MLP neurons of a small language model. Each row is named by its layer, matrix (up: input weights) and neuron, and shows model dimensions 48-175. Each number is 500 + 50 x the weight over its row's rms, rounded and kept within 0 to 999. Numbers have three digits each.
Before each neuron's rows, "fires after" lists the tokens most often just before its 100 highest values on Wikipedia text that the model never trained on.

fires after: " Ch", "h", ":", " |", "ch", " ch"
L6.up345:486436418484422493368575461528476442570644544543553554507469438416486551617424521528503505570510465536402554444533496460482529526495443548438417470468575454477525471490572498483471475506520501548489482583512431490461471509461540497515534522400436514453539457504543637521547464496507488448513542494504600507438419449547487431499539501481578449490478495484512557527456449516485467511486

fires after: "B", "ic", " b", "b", "ol"
L4.up88:479506510498492502534498477459535500584471454524560524437558539557539515446489568439518427438439509543570521518584551556355534525542457534501527541510435521549478439540467438532483555557565489499594401532532546588460461507562497584503533510474494466548538524404515448485506432415550518398483474524440532477440502484499491540436587443504513537487534505425533505462489476476537462547515

fires after: ")", " in", " M", " gr", " In"
L3.up476:513402500469564549468471456439526499546470572454539519566464517438580510487580404495501497522460503634531458487595472427528449560501534483460479455527491350491475471475554527507516452485509506551506463503518402517423499539547496483510554446571504477480457500506541494520439500502539544375494511420551481460448488510501566515533535443395552490444490376477474453467480560501398525493520

fires after: ",", " con", " re", " m", " w"
L6.up2:427459505460571548495506501428430511530457507497391504576526558552539444556524460474472518496528381562482581490529540473492475449486375483455569519500546439481540507478498581547495522540448525448475514530530467462506530487609511451494632488495419485482410421487497510431577447496475499521709500419523466477582590503468525502511516524506469508468442413492540461491484493549509481505570

fires after: " bl", "ie", " g", " Bl", "é", " do"
L6.up632:433526472443493478545577478557479418492460502548478486497494508470480562460470439553526529499534492531527457442457456552436553469440536469488497515525530491565477485522461444519603541480451516432465494323430524504547462542561484445465521503496441503550431523516450584441525580468483542442509456440458571502491605491547540448491386522554447396518515520483431485615487579503526512459557

fires after: " con", " comp", " requ", "t", " cont", " inter"
L2.up164:512490505448576554512548490524496511467537414508552584549556482510467549541441457571520540465500442495504450589442474521506442487489414421488472471533409486427524506501489476561556589562565468447453502467421501393494505582545485440501500574462531592450418471573579530527528422491443538511515406437565437406476600620402441482501510508442514527482538543459426533506557468489411471520542

fires after: " A", " I", "ü", " L", "y", " G"
L2.up361:509524533503442450593447460595509531496530423504540500527476501538503565444477339516487462465500468429541511447447528500511480509488407562490459549446567464493492509394476466534492535538481528572410511522554429542565429472507393483483532512496516509631462440612339550497520473544519472561590582518436510480559512526510467522574553486461517423473503440476543457478413490568495501540533

fires after: " R", " t", " ar", " h"
L2.up459:511519489543589429424391497470518526475549582505551543467503515497372540430522464565484528545554507558478542384448532544483503472476521535502377477418538470569445375497492483563525529477429482441519531368485495519506469513551457554584487514501550490488486523476440447538536454527454439531519480502533485466482512475491482480576563461436577415540475463457504541527553521439548556528569

fires after: " f", " c", " requ", " w", " dep", "p"
L4.up345:500474544503484567411539510520465572460511381528515492439643527477567478412505515497608476478478439448548531477483543554486491527538511507494607525546414524523494459440518512478468498533468425483567477488451481542466546497482575505478511564487382480539512465433537528531421444608488583368487528390538622555483592509567529504532448445468487539530496469531540458496500405434495572475497

fires after: " K", " M", " k", " m", " A", "ork"
L2.up149:508503428480400451499474576499510513519549502491439565451570483580501543514549474439440521508505505461567438487456539520496505492513515475485478539496521478558487495462534440518453500551541421434531491548549510513530565500462491552541512526408532598515564514422424518551512489491541557638459488465484484472474509495348447542479480561481474479450456494560567618494396571533516406665499